python train.py --n_kv_head=4 --head_dim=64 --norm_place="pre" --norm_eps=1e-05 --qk_norm=false --attn_scale=0.125 --bias="none" --tie_embeddings=true --parallel_block=false --init="uniform" --beta1=0.93 --final_lr_fraction=0.0 --doc_mask=false
MLP neurons of a small language model. Each row is named by its layer, matrix (gate and up: input weights) and neuron, and shows model dimensions 128-191. Each number is 50 + 12 x the weight over its row's rms, rounded and kept within 0 to 99. A neuron's up and down rows have the sign that makes its largest values positive.
Before each neuron's rows, "fires on" lists the tokens most often at its 100 highest values on Wikipedia text that the model never trained on. A number after a token or word is its count.

fires on: "\n" 26, "\n\n" 16, " |\n\n" 15, ".\n\n" 11, "==\n\n" 8, "===\n\n" 7
L6.gate866:28 44 57 52 50 34 34 29 46 45 52 44 66 39 55 66 37 37 54 58 55 53 60 57 39 28 54 28 41 54 62 53 65 39 65 46 50 65 34 64 47 44 75 39 52 24 31 42 30 62 44 37 33 35 59 43 66 50 71 52 71 50 38 47
L6.up866:64 60 59 46 50 58 58 31 44 58 47 50 56 40 52 46 42 52 31 37 50 44 39 51 41 48 55 32 51 41 46 71 31 59 62 25 67 66 47 58 12 63 68 49 42 35 48 32 31 61 45 47 36 41 43 50 59 53 42 54 57 53 57 45

fires on: " em" 28, " prom" 21, " Em" 18, " sim" 14, "ph" 5
L6.gate493:47 41 56 51 53 64 30 63 69 58 45 49 67 54 61 82 56 67 36 62 59 63 50 38 55 31 52 42 35 55 43 60 37 34 42 50 41 34 44 43 57 45 34 73 58 27 49 59 64 56 27 36 39 70 51 38 38 68 50 36 46 45 67 67
L6.up493:51 62 64 42 39 57 47 46 52 49 55 49 53 54 50 51 57 79 51 60 61 55 56 39 34 70 44 74 34 54 60 57 43 53 49 72 57 47 74 37 54 34 39 39 27 39 55 42 44 68 21 40 43 48 44 63 66 56 48 45 53 27 56 47

fires on: " ag" 23, "umb" 21, " Ag" 20, "g" 18, "leg" 15
L2.gate698:61 72 46 28 37 53 60 22 66 47 39 40 30 48 45 37 51 47 47 34 36 64 57 35 50 53 45 44 41 34 40 68 37 45 49 21 41 47 40 51 43 57 38 47 56 48 48 57 35 31 50 57 40 63 72 40 56 52 56 39 80 30 39 66
L2.up698:47 56 37 39 46 49 44 45 67 58 44 52 57 54 51 39 49 26 40 35 57 48 67 41 68 41 41 40 38 48 33 49 47 38 66 39 44 37 32 57 21 57 37 57 52 45 56 51 27 30 57 68 31 74 53 51 29 67 42 48 72 47 58 67

fires on: "5" 46, "6" 34, "|---|---" 13, " th" 4
L5.gate885:49 43 64 31 60 60 27 37 35 37 38 56 50 63 68 65 62 47 45 44 59 70 23 59 56 59 28 57 47 54 40 48 78 52 39 47 37 85 47 47 65 40 51 34 44 39 57 46 51 60 47 29 49 37 76 73 65 43 46 52 54 73 48 56
L5.up885:58 60 61 58 55 42 52 70 52 56 42 40 54 60 43 70 38 60 60 61 41 42 49 55 50 64 36 64 35 56 44 43 66 60 48 30 55 62 45 59 45 60 49 53 62 18 47 49 55 60 30 51 57 63 56 75 43 59 35 41 89 63 51 50

fires on: "ft" 13, "order" 11, "ow" 7, "us" 7, "ard" 6, "et" 6
L5.gate368:54 58 60 77 49 48 45 37 56 44 29 52 55 48 53 17 45 74 41 49 53 43 54 65 77 38 44 55 59 44 50 47 68 38 37 48 50 53 46 33 71 48 32 44 54 19 29 49 56 42 79 44 52 65 46 45 49 44 43 70 32 66 38 34
L5.up368:55 42 44 56 37 54 43 41 51 72 43 67 63 46 58 65 48 52 56 46 46 43 28 70 61 56 74 51 59 26 48 34 58 53 52 53 70 61 54 23 52 68 32 37 68 45 42 30 51 31 39 50 35 69 50 45 41 62 52 73 56 67 43 44

fires on: " " 38, "19" 14, "20" 13, "–" 11, " (" 6
L11.gate560:55 21 45 43 68 62 19 50 42 67 59 61 49 52 53 40 59 68 63 40 33 50 31 48 59 47 54 61 44 55 24 56 45 50 28 56 38 54 35 06 49 41 56 54 49 50 53 67 45 61 41 71 59 30 34 63 54 57 25 61 50 49 69 59
L11.up560:40 44 50 65 50 64 40 29 58 40 44 44 46 66 54 37 63 53 54 64 36 55 35 29 59 44 54 56 32 37 62 35 48 49 33 51 35 62 45 58 33 42 63 47 57 62 55 67 50 47 58 43 43 41 54 66 54 57 45 51 59 50 45 58

fires on: "ol" 16, "ft" 15, "ous" 9, "ard" 7, "ical" 6, "ot" 6
L3.gate334:32 53 54 55 47 49 30 48 60 56 13 47 58 41 56 45 59 51 71 56 50 54 56 44 69 51 48 68 72 40 44 42 46 79 34 46 56 51 66 45 53 53 39 56 49 35 53 56 48 36 40 56 29 60 54 56 45 28 43 60 34 67 46 41
L3.up334:48 45 58 46 29 33 36 45 31 66 34 54 29 69 49 52 47 64 47 36 72 44 57 79 62 34 56 65 53 65 47 41 36 55 47 27 72 62 74 58 47 53 52 37 74 54 51 55 50 61 65 65 39 37 47 44 21 55 53 65 28 61 49 56

fires on: "ig" 100
L2.gate817:39 57 40 74 39 74 43 68 45 70 61 50 63 40 70 44 65 56 56 56 55 48 78 36 36 40 52 49 48 50 57 47 66 48 41 37 69 34 70 50 42 66 47 67 36 53 43 37 41 64 60 46 43 36 47 57 59 38 50 30 65 51 56 51
L2.up817:48 72 34 59 56 62 55 51 44 58 62 42 68 53 59 59 55 47 74 59 50 48 56 55 56 67 47 49 42 78 38 69 64 48 64 47 82 52 77 52 44 36 40 34 39 58 53 34 55 60 52 32 33 40 46 56 70 54 52 39 66 57 47 46

fires on: " ch" 82, "end" 9, "Ch" 7
L2.gate506:41 38 58 46 58 30 67 35 40 30 38 44 32 38 51 54 32 47 61 31 36 16 60 53 41 58 59 20 55 43 44 56 67 60 48 57 45 41 45 63 46 46 57 53 64 58 95 63 42 46 57 29 51 45 38 65 58 69 33 44 23 44 43 64
L2.up506:51 44 65 40 66 27 39 40 49 30 38 38 24 53 32 30 38 38 58 31 60 36 76 44 39 46 48 47 59 53 48 18 55 46 42 53 50 20 54 57 55 39 48 70 54 66 84 37 52 44 58 37 53 57 40 56 48 49 46 31 46 58 43 68

fires on: "," 100
L2.gate794:62 60 49 53 53 35 80 50 43 46 59 36 44 46 40 47 47 57 43 09 46 52 39 50 34 39 53 62 52 52 54 57 60 55 53 67 79 49 60 64 54 48 54 23 68 39 61 41 50 68 39 57 69 75 53 55 45 46 71 43 54 45 31 54
L2.up794:58 57 65 50 50 45 62 46 49 47 62 55 45 44 48 52 39 64 59 45 44 59 74 39 50 37 47 70 31 55 32 57 65 69 52 42 67 48 66 48 53 47 48 55 80 51 61 50 59 56 60 66 60 56 58 43 61 44 61 57 64 57 51 39

fires on: "v" 18, "and" 14, "ition" 12, "ap" 7, "il" 7, "ag" 7
L6.gate209:49 48 47 52 50 56 57 56 43 36 39 40 62 48 23 36 48 30 65 41 52 60 77 51 64 24 43 47 53 40 70 87 58 72 42 57 30 41 57 34 48 35 41 54 56 49 36 58 70 60 58 33 40 25 55 52 56 55 18 42 56 52 54 43
L6.up209:53 43 49 68 51 62 47 77 55 17 32 52 31 64 55 40 41 61 49 47 68 51 72 74 66 42 45 46 56 43 34 28 49 39 48 59 52 51 33 61 52 38 47 32 64 53 32 59 77 50 42 35 56 32 61 82 47 54 60 52 34 37 52 57

fires on: "ing" 19, "==" 9, "order" 7, "ase" 7, " in" 5, "ote" 5
L2.gate27:42 55 48 44 45 45 42 55 52 24 24 47 48 50 26 54 61 62 67 51 53 62 52 37 31 45 41 58 34 58 69 45 54 38 55 44 61 32 61 58 35 36 42 56 36 43 51 52 39 33 57 46 31 38 49 70 33 61 48 68 62 55 57 58
L2.up27:37 41 39 36 19 54 44 59 48 43 54 66 88 46 54 45 41 50 62 46 55 47 37 32 50 40 52 66 49 57 61 44 59 56 54 56 37 44 49 58 50 50 65 49 61 46 40 55 50 35 58 46 48 56 31 55 10 67 44 42 35 53 35 49

fires on: " but" 18, "'" 14, "fter" 10, "ile" 7, " after" 7
L4.gate122:38 57 34 50 43 48 45 58 49 37 23 42 76 28 52 62 26 34 25 57 62 54 31 45 37 37 57 52 48 48 40 62 71 30 41 42 65 41 62 37 58 39 49 47 55 47 47 48 71 33 59 41 58 61 47 53 51 68 45 54 43 58 72 62
L4.up122:29 49 51 50 42 54 68 57 37 53 47 35 39 41 49 69 57 43 52 62 46 41 50 46 49 41 33 66 41 67 35 28 58 23 81 67 63 17 31 34 58 77 35 47 48 62 27 29 54 40 46 62 45 58 32 55 49 57 42 54 46 33 53 53

fires on: " R" 23, " N" 17, " K" 13, " by" 7, " A" 6, ":" 5
L10.gate498:58 57 54 58 45 56 30 54 53 45 53 60 31 64 34 39 35 59 44 40 55 44 53 66 60 47 37 39 51 46 36 47 40 45 49 49 55 71 49 57 62 53 12 43 56 42 53 40 54 39 27 56 39 52 50 75 73 68 47 68 52 51 50 73
L10.up498:58 47 66 19 65 43 37 37 69 68 63 42 49 45 47 67 41 38 65 58 57 70 49 40 69 59 44 17 70 38 61 50 43 49 51 38 51 59 53 45 43 58 35 38 38 65 70 31 49 40 63 46 46 68 69 62 39 48 71 44 59 56 41 46

fires on: "es" 29, "ones" 19, "ions" 11, " members" 9, "ass" 6, "ins" 5
L2.gate648:56 48 63 39 39 63 68 55 33 49 76 48 61 60 46 35 64 24 40 62 47 34 51 68 40 60 54 24 56 55 54 40 69 69 54 45 36 40 61 50 39 40 50 47 54 55 47 45 49 51 55 45 58 48 48 53 54 36 38 56 61 59 56 51
L2.up648:67 58 57 54 68 70 39 63 40 57 71 58 47 60 40 59 62 25 51 67 45 33 18 69 49 57 41 41 53 63 39 43 90 63 48 52 34 30 60 37 43 36 57 37 25 53 48 26 68 49 50 51 60 39 49 43 51 52 52 51 73 53 47 51

fires on: "od" 22, "om" 11, "ess" 10, "yn" 7, "um" 6, "iss" 6
L4.gate751:53 43 50 59 32 56 57 50 41 45 42 70 50 40 47 55 65 49 55 36 38 33 43 51 58 58 56 25 34 51 53 85 65 59 58 49 55 72 67 41 71 34 15 62 45 42 44 42 78 44 52 51 55 55 47 55 35 40 57 53 55 46 49 48
L4.up751:61 67 33 41 54 31 56 55 43 43 34 31 52 49 63 42 54 61 57 37 50 56 59 50 41 56 50 60 73 65 70 48 43 47 73 23 55 60 65 44 55 50 59 59 61 34 60 52 39 43 71 43 55 57 62 51 41 65 43 43 33 48 40 61

fires on: "el" 84, " Bel" 16
L3.gate394:47 72 50 50 53 66 53 41 67 54 45 40 42 47 37 30 40 56 39 60 68 38 42 53 50 62 42 46 45 49 57 47 32 53 42 70 49 69 41 41 55 45 60 65 66 44 55 38 40 57 63 49 64 59 47 31 54 55 49 24 39 24 60 40
L3.up394:41 56 50 51 45 71 56 38 51 36 40 30 51 62 33 43 63 61 44 67 38 28 63 71 41 57 36 50 46 68 54 44 52 53 42 64 71 54 34 47 53 47 35 68 48 45 61 21 55 48 67 47 47 58 47 48 31 34 50 28 37 36 64 61

fires on: "ing" 25, "'s" 22, "'" 15, " in" 6, " through" 5
L6.gate613:36 48 56 37 54 40 44 37 45 32 34 26 69 53 41 53 47 77 54 60 75 45 41 31 43 44 46 61 61 51 70 50 57 49 61 55 45 51 46 51 43 47 43 54 41 61 57 41 46 43 19 46 39 63 21 77 52 21 48 66 50 45 52 70
L6.up613:49 45 51 44 56 59 53 72 51 55 28 46 73 49 33 38 41 56 27 52 64 61 50 41 48 44 74 42 63 61 44 55 64 57 42 45 42 45 54 53 58 45 49 55 55 54 54 39 42 59 62 50 46 41 31 58 43 31 78 27 38 42 25 35

fires on: " Europe" 21, "stit" 17, "ig" 12, "ines" 8, " US" 8, "O" 7
L3.gate600:29 61 38 61 65 54 41 57 42 48 76 62 35 62 68 53 69 35 68 55 48 36 46 60 15 53 48 49 52 52 49 66 38 44 42 28 24 40 72 55 50 45 51 52 30 54 57 39 40 60 60 56 43 41 46 51 70 51 47 28 56 47 34 39
L3.up600:63 63 46 38 52 61 54 46 61 46 51 37 59 42 53 47 58 37 72 57 63 45 30 51 63 65 56 33 63 48 44 57 64 52 53 54 62 49 52 50 39 55 46 62 44 41 67 56 57 61 71 58 47 52 58 48 57 45 44 19 42 59 53 09

fires on: "ish" 23, "up" 16, "ag" 13, "and" 5, "ind" 5, "ill" 4
L5.gate134:40 56 57 43 47 60 67 50 30 45 47 35 58 69 30 48 54 60 53 32 62 50 42 50 55 42 49 36 64 37 55 58 50 63 31 26 23 40 57 52 51 41 56 50 63 59 32 44 58 50 49 71 57 56 72 34 43 64 53 56 46 29 44 61
L5.up134:39 47 59 66 54 47 42 78 54 56 44 46 35 63 12 47 55 48 53 35 55 60 50 57 40 44 52 48 67 57 54 66 61 44 24 44 22 62 51 69 55 37 44 41 60 64 44 29 65 39 46 47 54 44 50 53 23 57 46 49 33 51 72 48

fires on: "ater" 21, "er" 10, "ir" 7, "es" 5, "est" 5, "ri" 5
L5.gate301:50 41 46 39 47 60 43 52 33 54 72 40 43 51 39 66 52 52 60 62 46 45 79 89 52 41 72 68 50 49 50 60 74 59 62 33 34 61 44 54 43 48 31 58 35 66 40 41 55 44 30 49 54 49 30 62 33 54 51 44 49 48 36 48
L5.up301:48 43 41 45 32 49 47 64 64 63 73 48 62 39 55 75 57 37 46 35 38 47 75 65 28 39 63 46 35 52 42 47 70 47 59 34 35 54 57 55 45 45 55 65 44 32 37 43 60 51 36 26 37 53 57 46 62 46 52 54 25 50 59 62

fires on: ".\n\n" 43, " =\n\n" 15, " ==\n\n" 12, "\n\n" 11, "|---|---|---|---" 7, "==\n" 4
L2.gate222:40 68 50 42 58 62 34 31 42 36 76 39 48 31 41 59 58 42 52 86 34 38 38 56 40 50 52 52 46 60 56 52 40 36 59 45 41 68 72 52 50 49 51 45 62 53 39 39 36 38 56 58 47 43 60 49 57 49 44 52 65 30 46 41
L2.up222:62 78 56 51 42 40 60 39 39 58 37 49 54 30 63 48 34 26 35 52 36 56 46 54 53 43 33 66 34 42 77 50 37 53 77 37 53 64 50 48 62 54 44 64 53 46 73 41 17 73 48 58 61 50 72 75 61 52 73 56 64 66 34 37

fires on: "on" 16, "is" 14, "im" 12, "co" 8, "a" 8, "el" 7
L5.gate810:18 59 55 46 50 61 57 43 43 39 54 51 51 57 43 41 58 31 50 62 57 59 33 48 38 64 37 20 43 38 62 30 42 40 40 43 50 60 64 35 74 72 62 53 60 32 49 32 67 42 50 64 61 70 35 37 61 55 42 40 56 39 76 36
L5.up810:50 71 51 65 42 40 37 49 56 64 32 45 44 63 44 45 45 56 47 69 58 50 52 44 43 41 33 55 56 49 53 48 49 60 48 43 46 45 54 44 58 59 49 45 45 51 56 33 29 52 93 42 34 56 68 47 45 66 45 66 47 66 54 65

fires on: "est" 14, "i" 12, "ar" 12, "am" 10, "omin" 7, "al" 6
L6.gate306:41 60 44 47 44 48 44 32 59 59 64 77 42 59 82 46 44 51 75 53 28 42 50 48 47 69 63 63 66 53 24 84 70 67 45 35 34 62 54 42 62 37 43 60 72 43 55 50 41 41 66 38 48 42 74 56 53 40 52 46 51 49 46 57
L6.up306:48 49 60 34 60 63 56 61 53 59 51 35 47 40 38 68 59 44 51 47 44 48 57 65 45 60 75 60 52 50 34 57 21 44 28 54 57 48 64 58 40 37 38 51 28 39 49 49 56 50 44 19 44 58 57 38 17 75 39 33 70 47 50 57

fires on: " f" 25, " F" 21, " comp" 10, "f" 9, "ff" 7, " |" 5
L10.gate400:47 67 44 45 56 42 52 47 70 33 50 65 43 56 50 55 49 34 45 50 70 52 58 59 35 40 56 64 54 32 69 21 55 54 39 65 71 44 55 66 42 39 54 35 53 34 59 67 19 26 59 56 46 39 58 51 50 31 38 46 49 41 49 41
L10.up400:70 57 34 71 40 44 50 58 54 49 64 46 49 61 58 54 37 45 50 50 74 43 41 45 36 50 55 29 46 47 39 50 32 53 46 41 43 51 36 43 54 58 31 63 51 50 60 54 52 31 61 44 28 39 42 50 52 49 43 50 43 77 40 63

fires on: "v" 61, "or" 19, " Cor" 8, "od" 4
L3.gate762:48 54 34 76 50 45 59 66 54 44 51 41 46 51 40 66 46 55 56 55 56 34 32 45 46 44 54 41 59 50 33 52 53 55 47 45 53 55 68 62 53 46 53 32 42 56 54 68 44 45 67 47 29 35 76 55 63 63 34 39 74 32 51 52
L3.up762:78 58 62 57 56 46 67 68 52 41 39 57 52 35 47 62 60 44 41 42 73 50 63 44 55 49 29 27 48 75 26 51 60 34 47 27 45 54 72 57 66 40 58 59 33 37 28 51 64 44 34 46 39 56 41 29 49 68 40 55 56 38 55 38

fires on: "19" 27, " " 26, "–" 24, "\n" 10, "-" 5
L11.gate813:78 37 45 63 53 63 51 20 51 59 32 45 45 56 49 37 69 55 37 49 43 55 46 43 52 63 28 52 50 44 40 51 47 60 31 54 51 53 47 32 59 52 56 42 52 56 46 51 33 46 33 38 72 39 50 64 62 36 43 75 67 59 73 53
L11.up813:66 24 50 74 58 45 42 55 55 64 34 47 48 48 57 54 46 60 48 64 57 60 45 32 60 45 49 30 33 67 39 33 42 52 52 67 45 39 57 33 39 55 66 32 67 30 56 40 46 48 44 67 60 43 37 47 46 43 68 79 55 68 40 50

fires on: "ig" 56, "te" 17, "amp" 5
L4.gate577:45 63 58 62 39 76 28 49 36 39 61 43 59 48 84 47 59 32 59 56 52 56 68 44 44 35 55 32 62 60 53 54 61 29 67 48 40 53 54 43 26 45 29 63 49 58 60 31 61 60 49 39 53 43 55 57 47 57 56 42 59 48 67 54
L4.up577:46 45 46 61 58 54 26 69 34 57 40 39 57 52 59 44 31 55 75 64 41 61 44 47 48 60 57 32 59 53 62 63 54 43 46 52 70 49 37 54 50 42 58 52 24 74 85 28 44 55 44 48 48 39 36 69 45 19 35 47 47 70 52 63

fires on: "is" 15, "ne" 10, "ll" 10, "iss" 9, "t" 8
L4.gate849:59 40 41 48 41 41 45 49 61 46 29 38 50 52 62 48 50 44 56 69 52 40 74 38 57 63 36 57 35 61 51 46 23 38 20 64 39 44 62 61 57 66 43 42 41 44 62 55 35 46 51 44 47 68 52 56 53 58 24 51 52 70 53 66
L4.up849:61 61 56 47 61 53 48 42 46 50 45 66 60 50 68 55 63 39 46 49 48 41 70 58 47 58 51 55 59 40 76 26 61 47 55 68 51 59 62 66 29 41 55 24 55 46 46 56 54 51 60 65 38 55 58 54 45 40 55 42 33 57 41 46

fires on: "-" 16, " b" 13, " B" 13, "B" 11
L11.gate839:66 51 49 66 42 68 53 58 43 66 52 45 52 44 41 32 51 63 56 36 63 48 50 56 52 41 66 38 24 55 41 44 41 62 65 44 62 34 53 59 44 51 59 44 76 65 45 46 22 37 39 31 53 53 48 48 67 38 52 68 43 49 50 45
L11.up839:43 48 63 39 49 26 61 58 66 61 49 37 65 34 46 34 51 59 66 53 75 46 38 51 42 60 62 47 48 46 44 34 35 64 25 24 39 76 57 35 64 47 47 57 48 53 57 34 53 46 44 60 39 28 43 66 63 59 74 40 60 43 42 76

fires on: "up" 39, "imes" 10, "age" 7, "ame" 7, "=" 6, "^" 4
L2.gate21:50 58 58 38 58 50 51 53 58 57 53 63 41 34 54 60 37 37 41 61 65 46 65 70 60 59 49 11 55 56 55 60 63 30 59 57 56 53 48 52 64 43 60 36 54 42 63 47 26 41 62 44 70 38 36 39 79 40 33 55 46 50 35 53
L2.up21:70 51 58 45 61 42 49 58 43 53 58 60 47 28 65 72 39 63 54 68 53 51 34 43 49 54 48 37 55 46 46 66 53 45 50 45 35 35 35 52 72 76 37 62 43 50 72 53 33 39 67 48 76 51 48 36 47 43 29 64 55 50 21 49

fires on: "," 77, "is" 4, "N" 4, "j" 4
L5.gate385:60 62 63 55 40 58 52 52 40 52 53 27 47 51 70 33 56 43 52 32 42 47 52 62 37 52 73 59 40 41 34 54 38 40 58 56 66 69 49 38 49 57 69 49 68 34 69 59 57 58 58 44 29 55 51 52 43 41 55 70 74 77 57 47
L5.up385:63 60 69 45 36 42 69 49 44 42 60 48 36 43 34 37 39 58 26 30 51 46 37 44 40 59 52 53 33 60 44 53 56 44 71 61 57 30 55 62 46 33 50 36 69 50 56 56 25 57 45 55 41 51 41 60 38 46 60 41 58 67 46 43

fires on: "20" 44, "19" 19, "–" 18, " " 10
L11.gate373:69 31 42 73 44 41 58 53 47 69 53 41 65 32 63 49 64 38 32 42 37 40 63 38 41 52 55 43 41 39 29 35 54 66 55 63 37 55 55 49 35 53 49 36 56 45 56 45 16 31 50 40 51 52 37 46 53 66 55 52 60 51 35 60
L11.up373:60 43 68 68 44 61 41 48 40 72 52 43 71 40 58 44 49 60 66 42 52 23 61 50 50 45 33 56 56 48 70 45 50 41 34 38 32 36 41 42 48 61 52 56 51 37 35 30 27 45 42 53 60 39 39 30 24 49 58 49 50 62 64 81

fires on: "ive" 10, "ove" 10, "ess" 8, "arg" 8, "ook" 7, "arge" 7
L3.gate616:37 52 49 69 40 46 52 56 55 33 59 36 20 43 52 56 55 51 50 50 52 65 69 53 44 69 43 59 37 53 38 31 45 53 49 40 49 38 71 42 53 36 45 32 60 51 29 69 68 40 51 53 61 53 75 51 64 62 60 61 39 57 66 38
L3.up616:55 57 59 55 32 51 63 45 54 54 28 33 75 49 67 61 58 58 70 61 57 49 50 32 53 56 62 32 37 59 61 57 56 40 64 42 34 57 51 45 65 33 56 39 48 41 49 49 63 38 60 43 69 69 51 62 65 52 33 58 40 51 55 67

fires on: " to" 47, " the" 37, " a" 10
L10.gate560:45 64 51 47 43 62 56 57 64 60 30 36 45 52 41 43 55 51 22 70 39 37 81 57 43 55 53 64 58 47 29 49 50 47 44 52 38 42 48 37 71 40 37 44 29 41 47 41 60 39 63 53 49 62 35 45 89 49 57 44 39 73 62 51
L10.up560:61 21 40 70 54 41 58 41 56 28 39 63 39 45 43 34 65 51 47 63 51 47 29 62 42 78 63 54 46 51 56 48 76 40 48 26 61 41 46 59 65 52 64 32 39 70 42 44 69 61 37 56 37 51 53 64 51 19 37 65 53 45 58 47

fires on: "–" 38, " Cor" 14, "20" 9, " " 6
L11.gate713:65 46 44 30 77 58 46 49 34 47 46 53 45 40 44 31 43 56 38 49 45 62 38 46 43 47 46 57 61 49 47 39 38 44 42 39 42 53 42 41 62 66 72 54 48 52 52 58 66 68 34 62 56 55 45 41 60 73 36 22 50 50 74 37
L11.up713:55 64 48 40 66 70 53 42 25 59 58 39 54 45 57 46 62 44 44 48 36 45 58 42 57 37 60 56 40 57 49 53 66 36 33 47 30 40 42 45 62 53 58 42 52 38 31 69 57 43 65 50 70 25 44 55 45 63 47 55 49 59 59 53

fires on: " st" 35, " e" 15, " f" 10, " h" 8, " be" 6
L11.gate514:49 61 70 32 55 71 73 52 44 50 59 58 31 46 55 24 61 30 45 63 47 75 51 40 44 61 68 59 48 51 45 60 36 51 42 36 51 66 33 62 40 68 60 53 55 68 41 55 65 63 36 41 46 35 57 56 17 43 59 25 58 44 58 38
L11.up514:53 58 50 42 31 57 31 55 34 67 60 46 60 32 53 57 47 56 65 51 51 57 49 62 49 46 54 54 44 61 67 53 95 53 49 36 72 60 69 62 41 26 46 57 66 63 41 71 56 56 54 51 47 61 57 22 47 48 69 52 68 53 49 52

fires on: "–" 57, " " 24, "19" 12
L10.gate465:66 41 48 62 53 59 60 46 54 84 40 22 65 51 56 36 50 63 50 36 61 50 43 62 49 54 43 59 46 48 33 47 58 48 39 67 53 66 68 47 63 63 26 40 38 49 36 52 42 40 48 63 51 39 15 50 27 45 51 40 39 44 48 63
L10.up465:67 41 69 61 38 57 70 36 58 45 49 25 60 38 60 54 70 46 64 34 55 54 68 51 73 54 56 53 40 46 44 62 52 50 31 50 71 56 36 43 64 52 47 59 45 49 34 45 33 37 43 57 34 47 38 45 42 33 65 47 51 41 43 50

fires on: "," 100
L3.gate746:39 61 69 41 52 48 55 45 54 32 72 34 47 47 56 43 24 50 36 16 56 43 48 60 55 54 67 50 26 36 41 75 44 47 55 67 47 62 51 31 64 51 56 41 60 55 47 56 35 63 55 55 50 59 57 58 37 53 71 38 47 54 36 41
L3.up746:76 61 60 40 43 49 48 41 34 60 56 45 46 22 58 39 46 61 50 41 37 28 50 46 59 53 52 61 30 38 29 61 54 48 47 65 45 61 40 60 51 64 50 62 63 39 57 57 48 53 54 51 42 50 45 45 39 62 68 51 56 59 39 58

fires on: ":" 24, " " 20, "|\n" 8, " P" 6, "s" 5, " p" 4
L10.gate624:49 67 74 61 39 37 40 65 53 36 61 43 45 62 57 75 58 49 68 38 53 43 37 39 82 57 59 53 25 44 70 67 58 51 44 44 43 47 33 65 54 56 61 61 76 37 31 48 50 51 47 51 41 61 53 26 56 43 51 61 34 47 33 48
L10.up624:66 44 33 57 46 21 59 60 54 60 44 57 41 65 30 48 54 28 78 46 23 43 46 61 48 64 48 57 43 52 51 64 65 63 52 44 42 50 42 48 43 33 57 38 66 68 41 32 62 48 59 60 36 59 45 50 65 46 44 57 38 41 54 79

fires on: "," 78, " the" 8, " into" 5, " in" 4
L10.gate793:33 61 49 47 51 46 43 43 56 38 55 43 59 61 21 74 54 51 35 49 46 35 70 57 48 60 54 36 52 39 34 58 49 43 23 52 34 46 52 35 56 41 28 68 41 56 36 45 76 59 46 53 18 60 36 65 50 45 48 32 60 71 64 66
L10.up793:77 45 39 44 71 39 68 53 75 43 53 61 49 58 29 58 32 73 37 31 50 57 51 40 56 53 83 58 38 53 62 46 69 66 62 47 36 36 36 52 53 40 52 48 49 23 44 47 51 72 37 52 44 48 44 55 54 61 57 40 38 50 56 51

fires on: "le" 19, "wo" 13, "ase" 9, "pl" 8, "ri" 6, "re" 5
L5.gate707:74 52 38 48 64 44 45 74 52 61 70 45 68 39 62 46 51 33 45 69 41 60 64 62 46 54 44 60 35 56 53 62 66 48 58 41 69 60 60 43 52 43 50 73 54 33 61 50 38 51 42 34 59 57 45 54 78 51 56 55 44 67 55 42
L5.up707:51 52 57 49 46 39 50 47 57 63 51 54 66 44 69 28 56 26 30 82 45 60 86 45 44 39 70 67 60 42 58 68 67 60 69 46 54 46 55 57 53 64 34 46 65 52 33 35 59 68 26 46 51 51 40 60 53 62 36 66 34 65 56 30

fires on: " F" 77, " f" 21
L10.gate814:50 65 36 55 38 35 46 42 62 47 35 63 44 67 25 60 48 18 68 52 61 44 52 62 44 57 51 48 52 58 57 51 42 56 49 66 61 31 47 41 60 53 39 54 36 33 41 64 37 38 39 45 42 41 66 52 57 49 41 44 72 47 53 68
L10.up814:65 47 37 58 34 28 58 48 58 44 46 35 55 52 52 62 56 56 58 39 49 52 38 51 45 60 30 38 69 65 43 41 56 68 33 45 48 39 65 44 69 39 45 48 68 34 38 58 46 54 60 54 24 28 44 66 52 67 51 24 40 47 54 50

fires on: " sp" 28, " b" 13, " B" 9, "e" 8, "b" 6
L10.gate112:53 31 43 49 69 50 46 68 73 69 60 47 85 20 18 38 64 46 72 50 53 75 60 50 36 54 55 48 55 44 49 57 49 54 33 51 56 44 41 62 34 41 52 58 66 71 44 53 45 60 55 33 52 42 46 49 66 47 72 56 49 29 48 50
L10.up112:42 61 48 51 59 46 56 43 45 74 37 59 78 40 74 68 54 61 63 55 45 72 43 61 49 38 59 43 44 64 49 39 50 72 54 49 43 78 36 35 98 63 51 43 31 46 57 57 39 35 33 38 34 17 52 38 38 58 65 49 38 44 63 63

fires on: " r" 15, "w" 15, "\n\n" 13, "\n" 10, " |\n\n" 8, "lo" 7
L2.gate151:66 59 50 67 45 32 19 55 48 32 38 49 55 36 52 52 51 18 39 57 35 49 58 54 59 46 41 52 62 54 52 55 45 49 39 30 42 45 46 31 51 57 71 64 56 29 67 43 51 50 54 55 56 23 51 55 71 31 81 60 52 44 71 51
L2.up151:57 66 59 53 34 40 63 47 54 49 66 49 55 36 56 30 62 39 43 50 62 44 42 61 59 48 68 52 64 39 48 50 60 53 71 55 43 58 75 62 22 57 48 45 45 59 52 52 38 37 50 20 39 46 42 29 54 64 43 57 48 36 66 47